python train.py --num_key_value_heads=3 --head_dim=64 --intermediate_size=1280 --vocab_size=8120 --norm="rmsnorm" --attn_scale=0.125 --tie_word_embeddings=false --lr_mult_qkv=0.4 --beta1=0.93 --lr_head=0.00543 --schedule="wsd"
MLP neurons of a small language model. Each row is named by its layer, matrix (down: output weights) and neuron, and shows model dimensions 128-255. Each number is 500 + 25 x the weight over its row's rms, rounded and kept within 0 to 999. Numbers have three digits each. A neuron's up and down rows have the sign that makes its largest values positive.
A block is one neuron, or neurons of one layer that tend to fire together. Before each block is what it responds to, as a language model described it from the Wikipedia text at the highest values.

Description: Middle word-piece tokens inside non-English personal names, mostly Arabic and South Asian (As-ad, Ham-id, Dam-od-aran), sometimes German or Czech; weakly " born" and "%".
L6.down61:535505505471483467507480513510472527461491482548505534510459525471502512494531526548518499513530487491505542485471512491511470537481502539527455522552482472537519541488512430522458446479518505490483484523469489489488522489486490509527479543508527536447479485570451487481522511493526529478509525518496491523492513447470502537450505493486512513489485495490488462501481495558498479498508
L6.down119:509486524459487492477473522500526517470429532459521503479504460553510510547542514520455492556490476529527482476544473436483503501535492498504500483522540514535521482511496462516487499482515496514509522570438523463511420447506508482513524466520501490488515512497508492520480507499475484538514501470483481491458505484498492494499511474527497501541502507488550512494519529497510508503552
L6.down184:498451520497554525500561530495506499445499511505524550499504530465467521466485502536472480513532555494520460526459558474553511498494512452484552523525556520470471540505477470462497466529476531461519518498473499492495543513540465516514515488495495483518452523541473518490555476497504490494486552522471451505474500517496556499498480516473527534474513505485507491521478514495508523500472
L6.down343:524439463501501457521509487443478474507493480482495504540490494530497499512519493502544491518478539493509505503491513524494502506488484532500481526504497525493509493507436498454492519479520520493496527481453526507548443506493500497515524473492468500464455507532521501507528531548480480505481533507459489502506490478516532507521462505507519486479558505469490512460523516500500503472502

Description: Nouns or final word pieces naming a person's job or role, often after a or the, e.g. professor, Man-ager, Chairman, coach, singer.
L8.down304:473541508540528503519409457508485511488473478509523521518506490516479465507493516471503519473532529521496464530534482508499504538486512428532476467490493465492522474504531476526519545439551488539476495511508469512469511488502487492524490493528493554556526516518462543492494439535528529488527526541524515545480475481486490506478505519484473506445503484500432506518489476487496469516522

Description: First token of a new line right after an infobox, table or list block, such as the line break before a "= Title", a "-" bullet, or "===" headings.
L6.down392:498456516459473520489474531540514499494483521529483489482484505471520524502468494504470531493505522525526492553484488501499453496515525534496464472485452473491509504538516518510502509506477508523502541476480526485504544485484566483511489506460473476485469481478513553502477515518505511474538484449500517514489536516543511467436527535463471528478500525500530504453483513519445503521506
L6.down657:469480472483536464483487495527512518514473505442496532540504529495446519524517517453503543489477524504491495468470454506530516489503504513524476499525519449474493506464503458494531519495519490501493498504506500509501455486476476525516497530488508530472524505501520508464512538529536467439522477498512551521492478503511469488555488492420474507483497483531482516517557452504528490542477
L6.down1002:468475476499498493474541554480491518473535508473502520547539499502505519483521504491502518504519519491502541535495486485535479505431489542463571464470538519456494547462514500505497528458457480522536509472531447478492521501518536503484506559499508500500490531556472514493525479504486484523450459517476533473516454511491514469479525519453476481478464530486508461492513456531486533531470
L6.down1062:519514464583487469493490461515465503483513500557522522526466515519505499506512483493474521524525511506519526488521491474512490503525490514487508493463469488485509510515487505463471466488508509478504558480490465496509504508521534551531487497481547527490435517507484517471465469503518488495503512508494537558465487509548507515521485501484511473472496479489509524534572486520511479531497

Description: Short opening word pieces ending in or containing "a" at the start of rare or foreign names and words, such as Sa(almüller), Sa(igon), Za(illian), N(a)he.
L8.down368:530501505481478516458479502521503539484514491497490485543499543522521476480502468498455525479540513504479485490507467527516525514514516485508503498480551503510526525482526513517548496499462481519535512463475514504509511479465515466480476510462485488488482437486477485477460506460493481518506492487510526479492499490498495505468485542450524491499491491466497526504491488508517545509527

Description: Short vowel-led fragments like a, an, ar, ha inside proper names, mostly Indian (Vijayanagara, Ganapathy), plus line breaks after an article's title or one-line description.
L2.down9:518465534478503515477532522515467463519511487478498494483476552543546469492508467536480498460532501518490530573541513464474484492473502511509518504519537481505481466476529551537498463510513527481534532468529490496516493518526459508498506538474530480505496532472465470520484522538504522484500542545473485535508483539510504517480513535477566450495498521505466518464483470481526494513511
L2.down157:483464475488471522511532496488459496505488546499496502501453503554501517501501464492476540518483510515550491497489483536475473488548507472492472433527498430492486472443482471491495547506476509481521505517503525482470485487520500486493501512479553471504523473460485497488535502450513512538548491463506479487486466508518518462467509538517459472523473491509526533473518461528467494519516
L2.down209:508508499511540502508520525525531504530500470519481486533554546529515496492454498497520500516542493496502485552430489509523496488526492504506479509478528469503548511481519484507500501460465525523517519500517505500467536524483506456542475482496476504515512504520477569463520505506525521490499501502486505483503517530487495507510476541522503483474510497516464509504480504509511486501496
L2.down614:497499474465488522468467516491485477476524449489513524544498479486491513511466509477512464485484476476447514527538507515509504530566526474507454486517527534550510505500510517494454492538544505507500482497479493474513485489525531473424482526521510463494526490499518501493508487497485463466520537526518506471494481474511498527490512486436519506491499529521510463491499482492512507478505
L2.down637:517494520503528470512461534478481506463503487528524494503472513503486546509519513485530499472507490496469525507485472511457500484467502487471544499501520494526512533493509463509480510495499485500492515500485419525539521476495486457505514523472462476477485509471509507489480486489545522471510506527480509496497425456476490489494488539523499521496482475487471481461508500486523484529519
L2.down672:489493533489566493485445511528486518479541514500489514490459516508447509486519493502527502490484506433453482478491523503506536509539514481514518528529477486477514550508504488501513491455516537466537468543482505481486519454461520494488517517485512535530517550481522493503492488512543482489526491462509469576505495474561492485534490503510524479440488476478493476526503525457497516489484
L2.down701:504485509480506531503490529467504466490441497499490504538519503506518529500514561559498527554524495526528496484524490500498563492502492500513516525501514535530506463503486450501508445484537498530480507483494514528481515509499531464482484539515499514529497554527489481480477484505483490484465478511519498482550458497520476509481478514501450494539514532471521499518449511468486529492511
L2.down759:537501481498544492507507522520501478484544523501511498456533522531443513491490484519498478495490469487508514511531532500480525530414465493542525456488506484483491470487515506485453517478500533500523454506436523508492469502509543503517474559511470511509490522540499493471501449536432502489516449482527486500465508510478507474500528479527482524495481466502524504522485449501496504505509
L2.down770:492503504469523541501555520521486502487511507519494443547508531496506470538481497491499548472516511459491513483478494472541467502483503528531479509494511518536510521518518491507538471498522490503458470509517513549481477453495455526477509478540490460513525495467436497486490512496513475497481519479497472511487475509531499463452490468488462458466550485514524456503463484470522497511416
L2.down859:516480558530527497431513530532490469526506500505498554469477495503521528492512528539496543491492495478466476529522496514494463523479514553496499455504490552519497510485511485510518522501507489478506456465524486491483535535482551538491475516496483499480548498491457515504509492517492484512508533509509489511507481542553509472531471539489532483503508508530480498509486473498518500484449
L2.down890:513513471509510510480538486519485494523552470545537502517531472512518512490480549501518506471480499463514507507479523486511493517454491516468486504501534511501474454474500571557487521493545503494532555478492488523518488527465473508481501485460514480531499490513499478531482487521515478505497494509493515525499490467515479560496498481534522533533512470506533506463516520473513525444495
L2.down931:551482502511502515476529468493511526502465453494519497456518487513481499504501500506500544502497454474481524515497474494515547525515518507549466486497505509543502535492500456522444471517460522539490502514494508523552516475487518528489512513495494508513528505485437516493489521518485481499512502475488521523483483470456432427481466490499527537445519505516514500478512506520521479467500
L2.down1016:561490496526437498494486514521496491472491470477514486533516526514445511504479496506510495508457473480490537492507519518551486510535510492508501477497476502519478496500456509545507476512498473533541505466468469482513530505496502506485466531499521467519459501534462478455526480459518521515505500498480534525497492511524484543514447496455509501526481525515549484496501494508558450540527
L2.down1152:506460482494501531472540510533491525496505520503527527513513493528501533517479533481525485484498489505492497502484446461475545498535512500523495525495545499531496465481497542486522486494472474518528501516543491517513436462502497502508504498532506479503512497488514510499515490452508496501476500482481536505489508449484499466491476511496543521475505470502469510519527505465520561470499
L2.down1171:493507492544499501539526476531501496474497479497486496494515501488478467542499464508473466464478482556511483482570512513511542466496505522529469466522521510533476477518442514481504461533516509460483459443488505484480525504538532519506496504516464488516518531519438521506469506488515499502478502478505505489501493514518513480508509516514473493496480501469526500484512478497459518528531
L2.down1216:469482511484532531511544514497521510494466507518490487473502467501547564460479481440544472509487529504496548488472477514511505491522488503496519525480480524509459514472498491517508466526475504463511518481484519540441505466501513522477462466486476456513476547497523529475484524533539517502512525524497488523453518456477506465486489487511491515498501469496452498532481518521486501486546

Description: Opening == or === at the start of a line that begins a new Wikipedia section heading, e.g. ==History==, === Ents ===; weakly, table pipes and quotes.
L2.down21:514501508546513428503485490471523460483487528542500539512490506500495508501503499507479511515485494480521497494470482515478507529503483526511500482490517492510493506530496502491455488467483495455436498542471516518466487499463481515543501472494511462538505529521497506526460531560502523474493518532509503499477522462512495512509525534508514492511509508510513521465526478502477491507517
L2.down53:490506521521460462469433497506502535507480487520480475528474482512499476502540510463446468469503519504502528495501505497497478453493472486532513494521470447543530445520444494526515487502466498515497542483487504475520479480474500493505537474513478549542529494554518460510522466525488511524517509457487454493507512504484523520516449527520545470474561429497488515505497495520481489491475
L2.down163:459482527508516524504540501497477506517519515488489517525494489488470493492480464489522481469479483522481439502481486539489494488548515541514488477541442474476497475515501531457501518490482479507496494516508497517493502468491475478485496516535499483478522488504481501454535474472520496461506530517512495497500472501477482505488480495475484507443461532532465484486498513493493522497492
L2.down182:520512508524504505514453486481471507493490493516483511483511512532511492501492533463479526465486459485561471532486524522536459512520485557521482502531482444519490528506512499558493522526498477491503510519535542552477545516496498496510538501488494510501470524482480516514514568494479495494542512449496457490505499520497538510498485482474525564484505496472528511517472476514493545527483
L2.down256:528511506563518477452517485518503510527494473510477512480462454487455473496484534466486506493488526502445459492500502522512446490496506551507510514515501483491451524509567540459489535534526503537518518487507478501475498506482473500550526458450469449488536490503513477511499529475472462503533495452503511525486448519461495482478475475509491495467477480496507521545502504496507504477506
L2.down345:529528498500511494554465491465505476477487469520521495535504468509487502501486495526515498521524463529435477524538503485543480491509458483482516519507518475481524535526496522515502510509541497483482491486549488552538485475501529501510515485476491503500519480486475501456440489501499452509491506472497468501499501506536493510551533495512502510488520509461441527504515463490491514529456
L2.down454:505509502522505483481443523463489485512501470488434521504511526550509544483539493495486522487508504477542486533488529497487470493542469532498504484526515447479524500502513480506485515554493495497534550483557501509480505516510514515523504496501462526507537463543530498501525560530495510496507539484515479551513507467489502516488451510520496510456499513493494504469537493491475467496508
L2.down500:520471481519487484555448495555511481506524506518489512486498540479454491486491495534454499505515497478532508511482529530509485491502471482519455498497470489537514514471512506461513507517520454479494538466467542518526469472463518502531498509510491500489516487538505497469511485511513496465496548487492471519528449471538497501508520542501505536472519502476467520492529457495489484449523
L2.down712:520448476519492513479480447508526484518488450502535514495548517489475488528514504520456520502521487496496519506505465520531528507538506521482507530497492505515475521483531487511502490457521518478519523455533524487536533470488479515536497493473512493516538500512493488487502532508503467490500452502453460499502563520536505546494486484487480562460462522478510554479551481509498515470487
L2.down807:515528498456514507483498502456528474533511490463508489500464495500559474511519501472513443497492441517469532517501525499514493468493480512509483540453492492514498480521516452509509457504540531493461482471476520511526521499494474513511480543495531503500502531497475540521480519491450510550477496470551497476508502529524526512492474532515519505517516505482470510515505501493509485497486
L2.down915:514465491499501510546493495538518489507510532469509479514519478479461504483470459527477552522514495473518435511444520500527450490501501483489502525511469511498547524511457492442487512476538531514533520497485503526469523534521516475472451496494496467527503508510498476511500467495524466518545490447494496510518481492536548536514481503479491516465525507486522491517480479451508480478496
L2.down923:546449530472472461499499512521551555489492455506454472513508473519529530510488501530522510490492495516497514499509522496545530444496494531554508506501487515545500510505490479486531528452488502477512527497513454524501507477484511498482537530519502503483501522526521492540433503501525465559478552537519515454539488526504470508522487555478471509476502520475463533503490490469489503491556
L2.down950:487460486482475473491499499494501495517522498483453513475519463522511487453466465494486535505459489509430465481445530534470508495506476542513517479469470491489473487544490485456499507517489538508503518506511501520459523486515477533507518474513485519498550460510484513487549511501509482575546480513484496487487518518477541514512504546502486531496465487493544508489481530494508503478540
L2.down1083:515492486508511490524505499484485532505463495497486517527552501524445506485475503472521528528480487483487510482473516492493470509544440527471522483528507489521495502510504477489481506489467503538514511484488528500516500499467484514523519496482502494515552514537442480486519570505459438517519500524494456522497486500495481518487439533474481524465492547457508529530540515513513500462511
L2.down1191:569521537490482495446490537529525536477508508490517496511525505508508485480526513500533498491494528455467494463493487508513494487515507494487514499472499497534550484457462477460480498483535512517508514494522526533479517479472516476491457506457512488504473481505496532491500555484494495481514486460481471480460509460529491508553480511535505509515503520502516505504513499485505509481506
L2.down1232:487464530492481540505484515494534488495500519489530519453562490489487466526489539529530488509502502518521489482471485526504533485484525447449485495486488490489442505571458481521531466482563480481489540501528510469478509524484495527465519486502495492518514535536491543520466536516523497505503525511523490519502491524500520493432491534511508491507478538472513554515513565525456499440484

Description: Word pieces and small words in the middle of multiword titles and organisation names, e.g. Non-Commission-ed Officer, Department for Education, Out of Words.
L8.down233:478477490536514481508493519481505504528511445502511522508482540473556513494488490469489541489446499491515463508554505491517525509508517571512463514510496460468508501462527466507499558474484534504526490535435545489488473451519496562472511474554481493515486493499537527501473631468506490493522486487535475482475502530481496489517510478517466482524502485473475480514483485473497520539541

Description: Final token of nouns naming a person's role, rank or relation, often a suffix piece: Admir-al, Colon-el, bank-er, Le-ader, brother, Governor.
L2.down191:461472520518516499474468466467517497519465485543499553539564505506489528510524527515503503482501489443514487496547504482516475472450425471483494473454498488524527504498514471489492460525493550507513531519486479478522498493521541492473481503502493508491531545537547491537526473510502497501484541498478462522482500555545492496537466495520495502541503510498515500483488486494484528536523
L2.down272:491488513542548467502498512466490528504417536505478473516482487502483484486501504521530498493507514526476494476470495505521478495523472523454463520522527507539477516475488485495508441497517439543484493490467479524516487511514502553494483493509540497475502476542476477479504467538504513472481496510488447526495545485499494501521508506506532486454488554484522474504521495467512528468459
L2.down556:471501515488505520517506503515495490484487497501498468523500510471491513488523498498521534535487496529536484526544513453487485513507465527469465553527494529529513532506496529471476526512490501465557499522453525473505499504491502513548507485497527537479533497522491494519524534465509524511480497516476431515526483484521511488502502500505529464491478477546502494528516490518501514550531
L2.down567:488487501527498469538504545524442515533483495528502506500500508503472490536524509554512490492471497508531452480489547492494504498522498492498501494480525505523513528545450466483520456551482512530508525459434493487516507519506497476481483528528506475516479473514490494495525524515492495525487476527475469440488509492525549468500527486518517522451496529494521460462516506526517460504521
L2.down568:542480458468477476527501491529528510476476506538483473528473508484523542475513455482521509524504484521527557476562531513483495527492482515489514531506467515512470449473508480483501538493486519475453499481506472496496538501473514525494475500527455446530484494506489514470533513535493489525473491511481445475505462449506521497513500508501569509476494480491526473503545495514530483479486
L2.down633:482476481538533441485473534488531508482475507498550560528525477504501521485491525506496508510514494449489541568532522507498445499497497501508544528502523531473504541494530479512522507534497481513541487536526473454501518468518493533497465505531495524504526484486464510512517482525494504431470480544505517508484543497469467509510499515484544516512490501481497471484489524551523500515483
L2.down687:514500468531526510540494486496463475533488469483512508432511526508451484569509446511523511502462510463521461470498540511504453495513511457490495472521518511494454526524489480488463471481477486449502522492466497461484513455450513488549519458512535501524481497549504469529550516486458511456500552474466541470490511554512511445488483521511496523477479504493491482481483500526542510527520
L2.down711:514476482476515525494504505512520463477469531507497450465489535535482480537514506504527514495507539502488541452500496453515523471525506452483475500485492492506459474511536457538452495466505512505514467496541537485523465493506497527508532501506560514533493474519469514521487493472531478506495497474479478419507479504505492506479467476506527499511514555500508486499480459516526490503496
L2.down902:520516470554492510501535515510527473482460516543525465510505519507483436532486475525534493504488487510491450469513552532503449466496462465487509507522524451515507529545549479514437528524497549509522517463469534488497458491457486556569466523504481494491469484485480482517486491510485514532506493495504464434471503500532548505519474510459500519458526498470518480506471488499505533475485
L2.down939:492531517530539494509465521526542544503480461525483490538520486483472460508480507531477496492448479518531482515505489544472508485491456495535527519500500503508463447479484543538490483490506492496543536520500480512487483477508515495574503500517526470489457464503475510504466484491493451513524503491478495502520509457478484481478454476558463494491545492472511506514522484465507507513502
L2.down954:514491489467479510483490516480516493483511493494538510528495484534503536463531528496517480511448481524522505516479503452534449487463495488519505517449528425540544529503507509522514464530533503513497513535479470498529535500502523519502479543491454503491541484506527516501544513507487479521452500506469487491507461504532516472499519479506514479508507535502467492498536463468482469505475
L2.down1033:492459529529478541498525526502539475478494521489497506483528482500471537534518512462508545500492500525569498473494502464516484526530507466520494520496533515514508498515513484532522470504489494472519487511491514518530531456499520454488531504507533507484487521505512476485532488511482489492526505457489521516508507500488507476456509486548464508532512492509500496486477484477508486549466
L2.down1080:470514501537530464546492507508478474495468543465503520482529544536539497458507442467478504530466471483522481506431490508558503456467477515454483494464482513511533467488499471501444485471502556504500464498495482547501523522503460498519495495502519486556496497511490483509522506524464550474515465511520486481526504520459478532492504478478515473500498485462495501487488516518505529516498
L2.down1103:527466480492522507509434503530471510520544507488470493506441436513535497488490520538519484516544483492563496462521515484507498503509487510477542481460498475526534514489502484480498504469480539490509470486460489524493516488534493552508544545520522507487501545519517518498532461496501497521513514529511541471505481461507507558501471503486476551472492507486544483537491494505531541495515
L2.down1135:539501482478475518540485491492511473517499481498521493480501440522528463499492505453527461507480520533518475524526476506496478561489524474502501501519479491513505519438522561499506460477477425469497563512506506518526485527496479508481525477525525512480513510490502509488521513494506475532519485533463493505501516457487515474473475507513491475526536449479503522488526507505490508512516
L2.down1142:544494526535487557512501448498466503520426520490497494517494520495485489486488507533461495512513505535523517478476492493470495534484469484473499508501533501518514548532480520502501478506492486517493502444471481502521537514510448509496490472533474472546478466501485475493505525557524478484487502544533475537538450494450541512487491476510551482476485504477510505504489487481481491514517

Description: Tokens just before a person's name is given, mostly the comma after a role noun (his wife, candidate, CEO) or the role noun itself (comedian, singer, engineer, Mayor:).
L6.down74:444507495504465468489518517584483545466483546513489473536483516508540480514499494530478487525475526473505505485514507528538495487462513525498529488512497506510508481498528498486467468494525520513515507502476494518509502538531492460528510450478509519456475472510509478511471505452485465471490501483473517478511505505505521532485532555482510547506494475527530513522488508503460455465532
L6.down611:513492504474505486434519530489490532506471508498495489491475481490536531504524498492477448522474460470518513483468518466551517495463488490508485532490554487522485519489487478507450501512507540500515506521474493541496507530464496464528470487500447463457511508524497482527495489465506549515486488496457459485504529498539496548541496495479472489470507497468499506493467528508454499493485
L6.down616:509487496511530499446498494496449505484509468510519522508479465513523485527519523502514446512456464458490517492494521490539533467473481520467521504496509539491494534472489521530505475527472533518548534526459478507490515533508496480523458478515481533511514483484459532503493515508478552482469484509481478466480505488526487539497495489505504514474476482474494454503482521490473466475489
L6.down796:521493502494450499468495467500480558498515500489525519544470523494516506495526494457435489479506542465479520518491472497492540501477499491517510535458502554493492522510545455485523485513523517517478510540507522488504513455548491541506498507488483489469505504517464489529531505475491536491508526494499471486462491470454552512513529480490438472487483515501513489485582521497505525512478

Description: Adjective-forming word endings like -al, -ual, -ical, -ial that complete a split word (spirit-ual, sex-ual, societ-al), plus whole adjectives like cultural or economic.
L2.down63:530517472497549499516504472529483530485482503492544494473519509510499489505478492510532497510481541525497519510511486492518499531545519522485494474519464485505542516527514498490477528482496519463469532529483536518522548488531513482489466498559536515489489497509491508500480478484503514539502525498522453494486491510509523511498529495499484487462496474462500469530518517506511531508489
L2.down147:453497505521492502512472457494506522493483495526462547503478456537544476492491502490471516505492473536501491466507485526484476502526536542491540508479468520426531537451477472493478497490505470538490516484525539477512503497516552516456449484489500530493504505539517513516499459535454492517500526521467488490540494479543510460495468472518481500476487496472485515512469505474502493517479
L2.down237:520469510518501458485517455519495505489509485484519513488496485466482475487528480489512475491498495498477513509486498545510504500534528445502527488479488481507520490522482526513506469477530485504511492507458456494489475524518468464505490506466515469522479510512468482523525469476478466506504502506556485463488522513459473467456527487509506504531503512523485507500530495490497516497506
L2.down482:526483536575512482504543504550468514495471534514468501498500568490499478444457517529485495545502533520472481474456488534510475458483492512445506508492469497506476487444493517483489468512526551540495521499502490476522516470507531495480465494509463541493499489484525478466536511493527503496457489533523555507487472493496486480456487552511506485471497495501485481459459490498490487439533
L2.down557:519472485519483511459525480525465505508520471524511513552469549550459480485480520508487499496493474519466509504517520433521536516515487520525487515491439533494484475512524490488448517518496478486472446517469496544467508460559503490466485494476508496475540480503487547508524538506491483480491497507497488535465477469461500462506500460464498504486500533536469531509476461468462473524485
L2.down589:481505529480554472488533519458453504532504507469495518517485475535515484491516454470478481488537521521514513476511497515552484509495498527448465485487499472497498493573523476480451493463513448474495479523507502540532487514485525486484473499497532450502492509495472481494529468526501504489494495485508477479514481495475492543488517504501497457513530536484560461466472498550475528494501
L2.down766:479492549514506481503500537497488502502547495476511516531514521505495517512523511504523475477514530458470517473459499522531493537468511533492511504485489499507513487496484537491516475524503508481501511529514551462454519490485517471506441563500488530507491475507544506579538527506511491457502534482514489475537464490493500527504487485445517533448525499495517504467490500508515525467521
L2.down771:496476489520527502497546547500496478491458502550475545548484523464504550516506506511488495498452488535535493484516486509522508532496525505502486485537446499532521505513499504475511494489502533466525441509491511518525501508506460490470497512511513487512519499476503477493504491469487492506523497492501497436517474467527521520498517474490493512507482470515489519452509505486530522512464
L2.down776:500499506483533511528513493459485513460488492526477499498505515505511503480469492504558506497460568481470526472501511522520507501476539484501507452495467472535508526537540512501516502533549496526515554487500464485526528504493477454502522530533501481493422520495522511515476499483483473530539502444524503458519469515500453541520446501472492482501520483483514513508532484461494513493522
L2.down814:483484485459514510505470489520492445491520485507485450499508522495468487501533493458473546472480498475513523502499488489535516525520538508563477494467468473514489517516497471519469502483526517528519513504466527481546523472497508509473496463466500523508471545475485534488503493451507527514513481500517515453488515473484433556500529531501490482487497518448472533508493514530505541468531
L2.down817:491455508495508483495482513538475509477520491538486479518448485466553531548522504492545485474496479496512486521479557476507455496543484489513506468479520494529510464511505529519504464509476507471531488476471482491512503541514442484512530473492556484514548501504473528499499477451528455541514498547516498500509506434510471471501512507537453476484520503477516534497514471484485530503475
L2.down988:509499477486516515476529536406477510481488501514476496495516470487478501494492523458503491513483506503498492483499495499520469483513528505493497488477509520538512514481495477502568493472472449529474475510490494488490429465519528520500485515487485499504477523488484510509463449474473452450443514472532505461498555504551496478491464506502484487503552525488560523530540525535522523526541
L2.down1011:471522517545462516456560500468496511501515534511533466512489492481525510474523510529479466462468509463516483465477517487503505482514507523529507461526497449536515520536506498483502474490533491517456519484525485483513480509464461487482494525528492512451538537507482487500494517481437487490478502478479500500514522471513536511512513462466499504467528514559546468470475455532476501490471
L2.down1068:509459445541494453502484510508503513498480514448458439504478506505446499529519499499534471521492496490493508495525473517515488526525481448517542488507531499459478532459485526489530465510531491496500510497515510570517481499545470494451488515541471527453498510531445482459512499462536508495514498491493490511519475484454518486486489481511515520454529475507472505568519527492470512533456
L2.down1199:505527510517491500468523526519473513479506516547524521543519522459503495445530488488502538482541549510467510505535480494523497535504543510500497478485459462522522451494481509472473526526522485473520491476542516510484518529498517509441497523520517487547525508520485511470516511482481499492469497526541507525504526482515498511532480478518533461506532516547472511494486526502447489517504
L2.down1241:497492519485529491457534453512459465506497511479469555518517514526489510490487458509468452506462500493546515514441480511515516527512483528543544468478459500522506462523561484492461475457494518527533489439494532459472521473543468475521478499517508494494487514470466492488523518544457479444536500493496456506513492531498481495504512507493509540553520490468536537498533499485484540523451

Description: Opening == or === of a wiki section heading at line start after a lead paragraph, as in ==Early life==, ==Biography==, ===Exits===, plus weaker table pipes and separators.
L8.down258:547519502511516540498507507512494485523501543489489556526482557537514495484514501494479479479523505495471529522482538497505485512505524518521481510498507461505511492494506469537493517508488490512528517504508508560480512548478462518513500463506519493480497497524485450482514624477532521514518482549529491469495474505501515474489490545537518496480484487492503489502513511503503506496479